{"norm_eps": 1e-06, "positions": "rope", "rope_base": 10000.0, "rope_fraction": 1.0, "tie_embeddings": false, "parallel_block": false, "init_std_o": 0.0}
MLP neurons of a small language model. Each row is named by its layer, matrix (gate and up: input weights; down: output weights) and neuron, and shows model dimensions 144-399. Each number is 128 + 32 x the weight over its row's rms, rounded and kept within 0 to 255. Numbers have three digits each. A neuron's up and down rows have the sign that makes its largest values positive.
Before each neuron's rows, "fires in" lists the words (lower case) most often at its 100 highest values on Wikipedia text that the model never trained on; "fires before" lists the tokens most often just after its 100 highest values on Wikipedia text that the model never trained on.

fires in: "of", "into", "within", "by", "as"
fires before: " the", " a", " an"
L14.gate459:154095168159147122139166116174087144059160174150147069134133182124181178137117141098122127106097195126108134118092035126158132158102186118130121121145142107073206171133083180141148103102125115133080085137115129099163074126115117181174133089148110135179101121109156122165112140133154128145074139097095124072117097117036111134103032096125116149127177097158137151063123162098114133151137100134111171106149170100094164153116092131154114094113137123154116172145165229104159087118093148132186134140145192169167054120099092176126176068083118103076173108094160133167135110113181175138122139171103118122127124136137110163094114108177146126105137104097117169134159082150153074139124112148114114121139103103080085138136085120147129087095118154135154125182072134092150063128135068
L14.up459:097164111075120162139136118145105151144158145122132081124170099119197108110112148123141151126149135106152102120153131105107127111144118117095116116097110155139115180176160107067160107122126134150157147111096129073061172107139120154105095144172126135146127138196148170133187126072174136128111154155114157104132177144132126109080130205091069135120109175091083177170165112123152123142135064099079211092125133129176153150147092184099133068110081144161126106130097187098138111134189137154079138176164139104143178143141128150176156104091133048087116126109166090162110126087134123137138104152079104098103148171135097195150142113128098119062120109121128132105124121159125155183126204135108156159101104105182180125148166066091123103095124123157089101194072116131117099149062106
L14.down459:124196119166125144098112152164110113085116165131100183123134154084151110099182056110159152147190111131111149112143125135101087153165126101151177093167134138157124164103162152144139132084096108147173166154149121059133177097088181095098104136140144149096084116075075157089141124149179085151144161119079071106109133148140112128111166165191143111119095011162068116161120108146000146142075143109097099119123116083131155097124136072146158175125153135078089127177167147145130087103210125132139061086083149052186158107088185170142147135177124140154149132142052177103121187094180093137094106144145132180170100089117162069130107163171102109131072166169119180091134094167120162111052134079171120100093141165099125137137114122123123110174112153142079134119133156129113180126159147

fires in: "2021", "2020", "2023", "2022", "2025", "2026"
fires before: "1", "0", "3", "2", "5", "6"
L18.gate998:124151142146131151159116083122144133117074126132135215118141125114147168078064094115117095094085149082141142178136152159093121131050134101101162132119110100073175159109108132067123163169135118163143147081145141145119079141175187120104178205094135117153143125189169128128102060089123140129068126148144151118127047118112101130187158156064130113130157110114124117109139100109130098186132189130152089121091071136126148078184143104110114121074051142116122088138146148150148102166119109119065163103139112120101109162154090126133202188081183135144176077063149061138171151088088139161131114115164061188091152070080115127162114125116111092124148072094171099124139135184114128145142139176187117179160118103094134172101149129195178136072107127112095065125148140157161170158087142
L18.up998:176158091122123138123104146168160123060158118091109140152126143112143171146119145113100156137198106122093114178116081118137124124118109102126090087156133093127161108162073110188114110149171125116184150091176093105085134137176152118152127091078099099129169088087154190103103144151055191117034143072149131120164140108150108089153181093085153110034101158100133075148137131114108112155179082150138110089112145097084092170192159127071143155066112189178089137092102150122071112121040136108110147089186127139090137085165117144118179156096144101076114094100075128065160124103130146081143078134099108170074163118111146111111179160181125099115163142106151101064147114179177139148090149155122144126130129157122127141173155191166146121114124182168098090114135141128194090141170141
L18.down998:211167111145084103128086127152156110105141145104153147125149143162079144123132099085106101172117145138152155151201124151156092090102090128084115099102120122167100136145102103043109102149150119143170161127183148085145170138133137128171135061107170113033084097100099139151148134127160248093069059092154179158110113124049133155167109054108113113144142107172174135114122167136000188131134107170137121089134098125123070142130144125113136145080132106105122116123078138100078174162096115141117138103146111129158121164150079203072120113104147123150156090151113171097140131100093134130084088142184156149127121174130143127106160147100123105088166143104139150094142136125145117156145113142123088141129169134112128148140127133109122142118124152095123103122153139110133061124124166

fires in: "0", "hua", "high"
fires before: " |", "–", "ua"
L18.gate88:021149121067126134153172105119163184145110126107075112126157145146074101125133140114148116148156131167118154117140150123078110096127153113117143162160075129107174107118146155105143110142106070104102108213134084144092092125097162130059045083085139120128085135101164164116110148099141112080103147101153096111139124073122127107138105121117112163119120090176142143150145127108113140104107140136110084119160095112111124123048104077098166103080095134162121151123155159095144140158188114089119130164173139132169170102090216157103154157102152183168122027148139112090136172140116161146144190136188109104141100125151112160051101135171144143053136140150114089102092094122087117130115099126177088185145141130132107164144148162133110123138155088111136160133124052143157158124147134
L18.up88:150097137121085081200118111160136120083120140171108200137096142146096093095146159089158122112198122119139113135111121110054150129124096164123136102171107094133148163126079109117107135151088128099104141127124119092146137114145117088136136129152119102144098132147146145057185106115165152132188136085091164146112060093190155092085129142165172100182101119104056100138122061102122095098095161117080121088147120119132114140143098126103118125115148052068124070096112103123139149074154086101128122122107106186096127121114123119117082107100206131071183131131127127131137069129130150150155129122123139090101061143154094126173134140160158024180180117158095115127096092138104145105080127161144164095104108107130086116112091088162100052054131089141163107105146125103126121113186078
L18.down88:167130147136168120173157147156150129151147134112170135131163135109132112187173123148104119142159102153120093096117100093118142139115175118074073137126160164177140155103195118138163127154119084165079137126152120176121198076123118102116141160159081172120085158176152155135168173082138150193184130175092183104059148098130135153119085103148109096086114155150157172105160127148242133099099117088141135166100152124142131125120135133143147139185152111190168181060092145143135147114153162155114117048146085138175149111136149162193119142172041111141149129132110135131155136099061134122120116114099077152154126127170172156151114167136089148180175123144124104143133115129146211172113157102158079115133118130129096053117158108106143158151118172144146110125116162142201125089114182

fires in: "april", "august", "june", "september", "july", "may"
fires before: " "
L17.gate672:104098150079065103110154143164244102175117132153060127137113116126148133151109129115159148117190112104120095143148143154156101162112167122120102127209061153126192072101136142100109145089131108176129153131161159135115152143125181150120117151134075166165147146166117209083163157113141084102142135113109139054141155127112155130144171188171148092101075092146126166128128152175248077200124126095137067148110151157147060148109153075168158092044124090151124185133138093114092131090168136105135129111166089161112110119165171134101127135130114113080158102097139135100122108126156122068145119174136116105138141170094130136087123163132159125095173135118137127132165124136129101187117175148018168119126137141085168123094107167122152206172124147153100040136140108087142116124107098
L17.up672:119125138093112173102172128148170089159149178102119148088097101157139106124157126124154173135152172136147152105147134155126155108120115132113148166132130130143182145194132125183145131105183132072092127097163189105080118105174111136123110155108144081119163159122193166143098155159155134125138160141199086094158134150152155129124104172144158162084159180166091135075129147103117137078160111124120186090103105119117115070151165137125128132153187081140148158118106158153111128184118190094177109047158170118145126153141167109153212144167065177146168075148162149049186007146131157155162076177087101166131168150152118154132068113131084137074175176139126042137148125183158131129183057163170078116108148163110119068138176135144104141072112188140124060124193122102114148157078190
L17.down672:102115223169088146095094108155149159128109150159116114107110077140107132114151199106128119135120108114175115175158119174144088147096151157145174147161057177151146118140074166117105103116151136162114127129111150139144167102093134093124163085092138147154155080149134100126075131151102157188177120123210108079150129093115124139176060135094054173136070073154126061111102090161106208125086107121111103141180126150066154092130139168119142115163104051067104176168122105147108141109145103190164158140141116184121151128150158120091121144150139071136066126197176167140096142131162167145112154171105165144148120179128115135147120174132118092091091121149147155163114153096153136095153099166082139124193138220118088139134134097155122137166122108165097113104145112070110126180097131

fires in: "july", "june", "november", "december", "january", "september"
fires before: " "
L16.gate1021:129142148122134161107131129135132050146112088102106137136130130138204125123117117112189089150159136149094137109132055130158114104165091184087143108140090155131125108126094142096102128142101100146121099076088087139077116085144128138166156170118147122124160168186108141145170157128092101203169198135076095124164056143167118178079125134146153106109133194170154074128158125138082127170127169164109161133106141077113105073139118151104164124124086166118129166129136134129087192142108168100104084063123161122080082094136172069162120140086184126165160077147210099184157137145091147154151162052145150164099149145134119169117063078082112107073216165135100154082113118087180154132117132124142113153088163063113132129167174053105122098138144080118080150105086118105104168087125132
L16.up1021:143154186180119195122096105133153124135098131100183150111160130153134102141134184113117096140143102164065159162115178100135150081083126142116116092152138134172070141142090153138132095126170106130157127133112107178075116100125151128056076153112139063180176119119131169152166054170144175118152117101150099106120089137066171149133170075149124126096142141112143085149108126153122130117086199158104120122141094081105149120197103126155063163168088142175134090125091099137101177113095102122066148152147119123125105131136166127147149163148128173111133171135140096178101159097099100134138099118174121173117126105155148170162106068167094095090067131091092120128168086124087158136096159143177138133208151158135114142160128134188148137079163136159079129098130146116118104139153176
L16.down1021:147111093116091159135145178160135106098068153092164151076138156193150111131153135157140170112090120114137169096173141114148137109130181149082156129161134088158036140084181156132144128149082077128136156087134134180071136125126105168157084158127070100127131146174152210122133055154160212130097165147103142127113160103134137123161136166132113081108143064165081094140106072096040117133119125083135140161199154116110168149120140141104125126155100157128116161199068132104122118065164136157120077126204121087160123098093137139118116136138117134108086132130158125146147156142119145186123143131205124128147065055206168133102128122180110096107145146127101145142148094121165165190115102150118069128171103129106135160136108099140109158156200137130178128109133159158166111117192110

fires in: "june", "july", "september", "august", "october", "may"
fires before: " ", " of", ","
L18.gate833:130141146104139159147133145094139155118147137119160151160145203122125130198165227187133150078127145180159115119134147162133165118129139128132133166098100112070110153135107153087102132148122137051115134172114107115142173095140159120135119142147168094160096190139156102170129126106154160136145148106116093060117137124103147117065174150071136173164086074132096153094187111123122138139116168104144162158117180133100099138172083130072107152165113176114086135088115101132084154102144182149154154066124099137050149121089181122133106108145119173066141139063223138155099103174116140210133135135142163100092160164165139138155146160118104181085111108121092159108173114103118190153173099139168113131152123165156141151188155148123116141181202120126147121167119107084145144166122123
L18.up833:093116113075128074108107170155122163167137105082132134156113122149119065113132127126128123114099144130142129114133176087103057117078155177131188130100032126107122154154115116162053102072124088155081111100136162109081115130111129159111085147133125085132130148165139102087167133110172103140132142098131122066114114144158129111148139143133106116171110152176108086166207122129162157134110118073131143141104196090105128146123130101109135078120130151095172171137199129141144102131105138055138137074098144139079045106132140174151113136160155132112097094130105122157102085147099132104195165150130105132183114147158098183176098139148126124121143081064109152124094157142112102148125111107092098160147144189168115171109092130177137147104127150124071101159160090114143139126100066
L18.down833:146102169145130064154121179139148088094110112156128114126078098196115117101134132156157153203112069098125146127165143161100186094152110191117145124120122163166173163123106174071091108131064133171153165114148090130097147113143171131105139098137039138168137154158100038077138101152139144103149177132178141138145139089140133147088132159072138095133134061151058125120139091046135106123181089136090141141115179130164110095197199152111154121082103166116120103132164157137110150110111073155116095115129094216116120153127074111127135145182082122150151143129164186129132123151151100092134105175141157147134135070111129160116096079147126089114147070152142133137103108114103159153102129098071106100127153125134060086088145134143132126114152131148185112115057098175165118137156126

fires in: "september", "january", "november", "december", "june", "july"
fires before: " "
L16.gate742:143109138158154086139153143148108086200149159187062082122099152152165138120128136066120087153134184095102128103179119110136131157130070108130138085092166169135201175162127114077175145109159108144112158167138124127099109169117093087177114090165059120100141122174118135161166139150128099151115136103084160108114118104098089135131190134177143180116080112070129104131191126108167155169070140106054116130150150135138123130171167147148134136106136177115135145060143165135058113162181186066110090191116124117107130095101183151179172154119155141093105099141161055088093039163149129114131155143084120096104103085081132083109148057187123126117161138152134109126100125115094143120166183077127109159174099115139104198139123085151121125137130144122137218174090135110105117163156145
L16.up742:107213144167118126122094071138129049102129081152109160166165131080138125110117116152172145146112118126139138174108145140194143087130118125169133108125141101075136107183134102102111147098120110094169116128123098135227148136140171138132141157185129182156161147135144132146128099090128081153132204141137087097138144146129119084129061145109132053140114095110122101156155119144201163148111100084177134100166148106086091121127086171134128107118150050084107126174126128139101126167189139184141175141101089110104155118112073129087099088129072197093152137152067208136108094153151120127134102105145067134118154156117141127173101086138126116054143164117103127158188120107094149166153115135131143078087162177177100116186120140184163155118156147150116193137149120102178101132131090
L16.down742:111071138129174100114117086108164150127134119107086180088125134132156071112102132119198102101108119131102124169123126155137150148178128117037087114117125132078056102121151127104050147167113136091101134126146140061099095092189090183120110119108155150133121154161112154139117129159146064105105129159102069142135125115159109123128067052083123169102148159147148117137086155062148106139142107113129182130093134122079059120173146207089115153065169099137158111087177111135160083118120072201101118109120139175097097151127160097125125083102208176137170154141131135118173123055100177177150165190215173075087111136115098144133137178110151105125115159120119107120140141108140120088132165140102097182088123107114131134152084137195089172158144140141178127149118081121103128179100132

fires in: "as", "to", "of", "and"
fires before: " a", " the", " well", " an", " part"
L16.gate686:153129065094094079163106126106080106128131075156158190129108140093128131083133133166126147094143024106175137148111149146157127108134126108095153168176139115101170162036152118125142116069106136109166126044150134111181160120140103097185091145046131172167095093127117128169133116148137095196122144108142142134121124128129113160093092101150114090133118132142123151110191150115153171203067146103128107165126113089157106109089053119180130108098122154139122134157106114118198140125085107150159109056133128198101159107137111170081103154125158108142102120134075158164168127123094137124153147152108062163169195111141132095097111162192083128128155140136131132172117161124138152101164129154108095112115120082150116167112140157072157110159111147170203087151149103133192134124138125
L16.up686:116142134113140151105128095157193135135150089194098136174149159140151109118128093119087174113153033103114165146086134141177104084085132111153135157142090144092150125156156114161107141097144059128101123098117098086155171114194146135124093071152143163137151108068113138166155123144130144177116109150126145087159049108126107090110153112087152038049076083103093129113110116090143082202129127116144116179092144122143149119122072120146123095121103148093195180117164045105177112111160178097175137087196194122159138146110105114131178115081154115131109117222132132125132130152156194167087194156151152132148175087142117170093102115143079150138142145172130114124133110102123062104106147161097173140182086169168083179084126133107101142089112086183101124089140096105172105143153058
L16.down686:092074116125093109190172075142110120078145102128149135108176114154114134075154137111178113135120109108094111122149108139133110096221138129162137105110134153134156108093113094147096096069095088157128128074108089162136086155098140139180094142117191121132132104124171147201111097170186093145139055123053125135095151104097158101108140143089185035159149166156186120116117158128018140126148133145199071164124140092148166101149116083091157130089151116136131101134156126084104128099148100131100114110107107132175110139121061132112127110111117154147056125128144119128100142128096152158108128160111097144117152117141105116097109079144116143104147145131148097116197154132112069155157128148088164091146192153162130180088106126130124090113141142149080114161115092124209088163177117

fires in: "0"
fires before: ";", " |", " |\n", "\n"
L6.gate1099:134056081113184092149177135152117133103174130160101181116149143168140099101183126086118152103073092184129136080094087172093164083130174122083129159145151070128164144118048160108085118170144101150154113176164151168155153141175181179102123101102041107175072140152103130111164186170097155063138160128134171095172162136146133150143102081138098145095125060129077098164119123097128114114120173150167182138130085112092165176137087156107128111126181131160112076151173115146167129095129120149119111145156095155086123104124147073119085140085138131080081125073105111118104142140139180137157159123094120070106151117154131132123131210135166101137069099178139143079113181103147109158154126145163131127153108146136103182175127052172090124086186107158137127082089126122133163141132103
L6.up1099:081054143148118111193141168142122150113065169103105163077156123084085115143168188204121107138167114149118137101146131129148110129170136190133111070118115149182154159116147167117153122137133154165126147118134112141128159100147126181139138133133128125156114132097152083112156116182096123145154157155145164157099155127156145103160143101092201107111100133041052112158163167143164178076046140113161096036112169150103124164115077133129146143102104150169072137169117156130101113092154165143112164091161112036088125120133121126132135107136110106124142092176167103137144145087151121197152159169088136104133184085156114168131137118132076075098151135078095141035132161127096097132132132134189128179086091101130093134118091156159155109084119119095191124123098109096151194173106093
L6.down1099:110088100147167118150141139125075103111150087165141115138159130134137151149134126135134194165117098156132094113119137176109085131124146117155113088154125165102166173149043108159104129098134079134093207163120208137130136109094070063137142145149112106112095116140165220128091072120100236113128165181140090198126105147186126162111129079133196146135107149115170169058119110103157122136195151111157158148168187176073130165147131159091084131142131122156102130173115109100121124118167078142148046102117189120151130130131210093108150129120157133123136124124062201141130056102089118107103099091139110113079134121145110132107091155107105094169162112140121158135145145156152097138142145174186086107067105133089106111111158086151067087094098135155130186102085101112113129125121138

fires in: "united", "right"
fires before: " States", " Kingdom", " of", " USA"
L6.gate360:075142120084069104170136151144149125060095114102089169144079134125150100124159102131077077129057146127175113109158140107159177138100136180079128102068120061114162153146110161206083168170130082151179151093084116170108149151152153106134105118149079157100119104216090139063161139128106103169162137126113114102142157148128165178120122109067142094108130144126092134058154130127133117110133080170111154125192105066147128135113169119109077183099154166128064130137108119083166147133119087130140114133129044115131148126124176106113108119131113091148142112097071156084129121172172146127156156169139097147126085121088152116113157146143070162121157114079132103224100146181194065164169150130103159212113081076146091148184144090149191113080121161189193125137147119170154122126056081
L6.up360:127195120070120130132109114128103148104149134175147085099095123120134095115136133104162109103113132165097111073080122124187121167114140137131085101136108132119121098168080141150122118120136183162118091104111135117103119146117170078146083095161120110131138041130167080116137125107171131087175134092174135124103134128087145095183064157166097161085070099112109134142083122110091101143160084126160155144121131128108091137163138095140136193167092143136127093112069125130124106151170141144169102118129155116093164120146112109092130105127142158108090124149080162157127104119108133102098120093114141108154078151155108143161115144163107127153192099110152163172175137137058121130153138173143096095088135070152191131161157167115114099170108115067171148179160154190143213187110111
L6.down360:149126131129097054155119135153156176131091145068123217142099078136171204142137085107096102120119125101178122112129101100115134177121106125139132085139101119066107105131122175130161187143192084148176200082061157172123115166176140106141099064114119117148062078181135171107119154096169074159118118129082153170137130120111182149128171139095062070119159122138147102092150112130133138112132201113148098088140088130124167158191146176102112133135125193187153113126082108117142116117150090101123167176122114109143157193142157130132115081165153139144119054107135140109114127112183086103134115125168118196121114147050065189134086113155089166121098081132082071168092160156146083133058137091108129193099101138155159181166083109206153109152087112158158110089151182150178140092092109

fires in: "united", "us"
fires before: " States", " Kingdom"
L6.gate1201:147132183087154116103098094158150145097187095175167158138070222081069053097109116107126125103168094140156142138140121131122082125176133126174152180149106112131125084166213136110106133083138150082156167146100135141114169136125140114112157143136073150072132033205075167074213145145130099116202148125133095084140120065130106116073147103119146078137133128072126111181103184149157170207174175195095086113153098098066150108162098138155173077156104096163100100082132100151129115157123087103165112127078125115187146126083105142129115099183109111088102165143131142101163125129122109105122100097208134148091143099099133126098136116175099111177154117183139117163129124131097097116113119074114124148101111175142126161172142138129154070130097133104162182152137075164124163139095138
L6.up1201:139102121142147160164132157128110082151135136159120158139124148096170063105107085098180077118115114083109130106117149105118014159141154070122112149148074135109101061107131109179130154131193162118109143103121148157149173093089167118145115161149108130111113131144096145134157122113126120092179128118093151187108111177158134202132187049192140113159148147176145151122087196139175132121192183198134175092122173106152088130086150116132117209123115150144141140090103098146090113107151148154106077122169091136171145169106067129135133121088199130106086090067088161118088157205157088097096162110085116129054114160173138131151096065118132173070144086141115091168131189109141087113105132085144116134109122098138110122185142139168178156198124116125133128164124094140116076121086128
L6.down1201:120098120113129121074120115098122095132166128116154216083173126162113134160069072116114142128089153143143118102140121090145097127110106095114094050094158145106101148119077122126163100129114121116152119084142185179158133145076137111185070136145106134073132160147158175129120042087178132102123119064143250140143077148148132122148152142073149106127107183116132172140133205099115113111132166128138181153165118112107155143126088175103100118152220154164152106137141113129127130120127189134142135120155052120131130166156084146185166116101168083142132102104136083172082158097196140100165087145082164152151108141166087138187130116142145129061107153142121148181129168128125098123136075168176185109125057125130099129137118156141138150186142109151144067108164174147121087133114069

fires in: "in", "made", "played", "started", "debut"
fires before: " the", " ", " his", " a", " July", " one"
L14.gate324:139090153170172074163168150103133171147161123069150147135135150128072109141174155117122096093123146070077165138208116076082163170101175100120142109103133184152140172150099186185136101178165148141092203125159108170109199123141125151056153137104108107195133126154147106135128062134105149148140159178164164074166123141138069138084132121094136118121130163127133145122131146132183090076150171087115189109143104135141162106125133154103085111113121131119070114129099113130078110066086044137172138113136101147082177118102124134136150094146153138119085125103140098108103111099100131146121141092086162122075137089169087154134115140103169149159101128140119103109135081108122154128150152135166171143135100095140167089116051088107074091169186112107102113171156112127121051100148103
L14.up324:137112099159247138106087113093111162145126078095141085132145173178128125090168164161183139119124082079129162138116131105130160127176132194145073133149145074068139119171130134178111135124170169152143087148149084068105117127141172123091117117120099179120168088160115114194192144167122124129102150146159103085183077099156125100155129125109081091091147166099113150161145099166154122132111130113133163156094157146125146125111087122142111052124137169079103151133117171120106123133170110149101108098121139098108169132231099091112108108099108104075126119098091175168187168193122092104134177143213099128161151139195181157158105109070102100112079128090150132148139140133109116100200136197129080160090127121180114129120130053112130047127103093058156135132153102152185136100078098
L14.down324:100096113171099112108150160135132130111106175129101130118133128078115134126145126164164163112135098150094126170086131056092133098107082106119093099190104110164162160107133158129125121161100163196122151133141138136081158094084135083037133178066163145125121155112096096155079186150156155118103177091136127120081153159156094098118083151164132113088133154170092148170151131118092142108092191142166125126115074139103166059132153094066076167032118145105154138142150115092140144126163096185108104122152080078088141117149068151154068126142142149146133106075118137141105102140122092150159039150189128160070075117186131143140139103073134067169105093163140121130152165142126161089115165143117108135093127103107145072168094106123108134131196162088132143086173151067060077136151122

fires in: "in", "on"
fires before: " ", " the", " addition"
L14.gate42:105116152175094130066122104083201181153089088150137118117158104138155122138134114054083117103077119123110128138155131102142123124140116103137181152163143102156167086141117071098118131164173102090107086113129182143108064142152120109144113094072100184109074111120092183157106130102147112152128140136169104090129167129135145158140130164141109082109123128148230125116107136119151113149105141151114140095063113144139144141071108146083110076095057144146081087092143120142187110104171124161118162146071136125075113121147117144041098095073157114106149166113112161062175157134101125186154135134072103179092032144129123118184120121116140137118077141120156151099122102067129167150128114146060153162090112103173149163110124134131097145185180094163169124087125144093139093125053164
L14.up42:157187094096084159143135110079096135146112076156112092098110135166085147137097124059158103130093116115109095114160095174142123163167138152164160117143139129138158140115158107144139103149141085156136116139142101106122136199143119120153094183151154205163097156137175094107146200109168093117140092081121185116120115144106125154135140137157077097150092170124136105137208147147126096141125190101126156114131101153164170162128158062123076121083152108076108088127129142162131126097131066123145133081104138142163164152165200113045088150145107120127109100125118158096168144159100149136128135121099086090158092136107141156153117143128072126116134194154167149083149066094123153089104113148139156158160147064187127190096120125155155079164160058149150047067078117107091017096168138
L14.down42:131167100150139107079149125108177091103138121103082109094128090179114167135121071141132047118137059073159157118143113128091159138148130124159106079104080101139159116080104091114171100147148155139164150137102211115122144132154172129163083107099135112172174104167136163166118142110122119149100090147128146149104179151122203126071123121096118049129137162160120144128155118122082141189105126111180124158184095059182165108153101159118126145108154170100164173171136114120118099107175079176120120067116108095176182106093119127102133110189155144143091111109082161089168157164122124128167156117108121114144102135151149105096117166103076132164152129047091128126109174085088129154182142161131101157144165127186085064133147176132104116138082119124113120139153110061108133141181144

fires in: "part", "one", "out", "south", "consisting", "member"
fires before: " of"
L14.gate93:101147194147089091122128106089079078107101160130098134136097104115135105127148084107123087130098135141090154115150148214071122125111097166187114114187215153192097154135093196103112088099148094193149068083164132093160091143116092083122096092081147151143158109100128132137128149159114062137130156110063148157159154142134148171161151088135157101110125138157072123100151151121099115152114169117081101136095119108128169153155128093088131118093133112164117128092133149167153141098154150096157119126151098140114195150102100079099136126116155184067157113090164147123149080150127101105113136095185128147138118111105087177120153105200134073151166146121058075174111113134132169138184094107134188082098128062104093152120113086113171112136112079140104086146042186128166156122127098
L14.up93:115166090100064074132126127128155115136108088111125210147102143069083154128153102108106192136080075135067125181135131181125108134115118167139096130104171173096108113137131190105115091103102156174160128136120183071142163148115073133101121089150095164152139140129108132075126156158094143104120133103091101140150073124175168124165124187140102114134147135129162167129154095127041163119189166142143091166177136114081142157166090031054105100158110144104078131118055104103102091080167159123092091109180109190145127085122088126134115137105125131127150038126138091141113107124109143109172136155196163175145161109183123161131131142170141095088126218147045067157129156159123158125172151114086135090135120106105149112070095098182155110122123180137149135111127155148071147145121117
L14.down93:121152120076126147155115109082155126098120173136125189128143097133149141096141179140136173162083117194087152161131146138163141112131145128132133143165143164172143136156182202167143071156147147159110168182190117081074136110174144117204127110131100197117109093157143200076160101112155137145104152148045080119136164191146115070168095144114131105176086129104116097124152166138090109117167152138139127165192149098087135151135126141081166104095144121116124094113131128104124118137089113125072088172154162094196123147064099161166090105174172145138189149101196101133159084085210171048112111133132148140163140107148124122136177165170067106099147137090142090166063158133176090190171150138155151120116123155113107148099162116225176088126158157124140152168101152129139149163130179

fires in: "one", "part", "member"
fires before: " of", " to"
L13.gate740:097134151132073152150172155087127076157104139099174171163130152161087132121135119140119099144061125133177119171126138130140141135179168143126192121125142165080132141134110087102164115146133128125201110088177168089107050139120122150081070139084110097158187130157127193041144146183128081141105079097161151099206160168089086105131126198151088144146169184154063114095137128160120156160181127164076128148166142139083090102074141099092146107088144128162141110107126158116131138062185144163120086147149167083172138151104135186069125121127126101123127113079133144119150113129116149165161086105099175140056129112134126141072113127177114153157106162170114092115126131144103135132107082107112090107149092018050119157171142134139115053164135103189107071127136046155141171126116154
L13.up740:127142160140148171135141046185108134167095128165116147095048153123139061069093114087156157146084105147152121186099115153149132160146164149095188106140118115119132125121135166133099138114143107126171074111129144137134165164162123101128047176157108095104159132180152148160133078150136072118181063124101180144154107148126088130158168171130133183162127147202132090108093186124148162140163149093093102082148156118114184117073183076102087095124112026122116172111168111128135153128148137164122147118150141142146171169077106158114114113103106118112140061126130116097145099101133155139127150175134100137101175124091145173098112083079170126138117142122135122115132168158159111143208084133097178084162133062162080130173163128151115137128119121144152067115105055108147148133069129
L13.down740:102174151161079078083120149073107107178107167154140116138097123120160122074158119086141149131078143104129134132074102073117146141178193165127105120092134127122110112156188143114098169107151112154125103095131132178106127125130131110136114173107109095168139081136068149127133078142123094118159134173109131121108105127133136160113105112100079143158141139170107124126163126099139050125175117109146149146134172133100142123099159144057071087077180041161139130103187162126125142129157144100162099106097118139158132135087116150130144113150121160173220157088117089135114085166149149144179139138025132159062160132151112164039184101116125113119093151126145150160165079118140138174150092107135172121115119077082030178177177128176157131161109167128146098156109092082092050209143189

fires in: "january", "december", "april", "february", "october", "september"
fires before: " "
L14.gate223:168117122105151142106104089123156135135130106156137126155093169141144086117150150164156085177148129136085133145114134169133133211171130153132135085096151065118173172141133137073136147149106126183133134098125148113094147145131151078089079137090116156130145095141155118175220155147126093097144136175105148123120135093139109165146071104123115155092153101130153145118153115082185124131135180085143184154056080212103132111198159082106110144111130103101119159145149096091124077133099126085096161124109084156111070123114141213141105131152073147091140122128126114131194122136114161123125140194133157113104123143151124112133151121098145128119117115110159137038185077153115108064032083143190139197139105162110124094133105105143170143148145139111094098181154105093144143207129141
L14.up223:120128105110137141095117135114159108089104137112117152197099148172125140143183112103117098159142096145129125146166230116122168109087133144156162107170100182133153102146097125196213117091113125138133101138127076174102099117099118104080120130117128114142129101115074120142177161069158121162091083137175127106078079117152128165134099127120181162086071124123078110168118159119109091107108149099132172144125121130122146068139139102141141104083160123100111126192137104094141138123117146178139081116089095128154112121071136145166090165069155156162076119147158122157139125078146078139149186131111174108131107140146103094139177108154061105144151194160109125092116063103150122167085096160116135113129142176170140137130149131170073167141122108140103169143130188152119100215066063
L14.down223:144151134104131142160138077122151150144078078129171135123057116157094144155125179077129146138162172149182119151151122109167115125118140169159144118106147089123126126179064136158068049105134162108119131144105121106145146168206193128112138110118144117141152111151109119150093161066198087131125133100132195123096166121129123081117084105119143103101064121080119120105090147165112114133118169163147126149094172029097124108166113107058150136063120061171147176118097121188149096101166113145144092133136122163102107102111104142088121131124112138093142105123104123126188133164136182140161158148113111097113066102124151129205122085123146150128166193108087133160158223151180169194127148142124114122155112145169118098147210087157070121196127109108127103088189119103122144171141096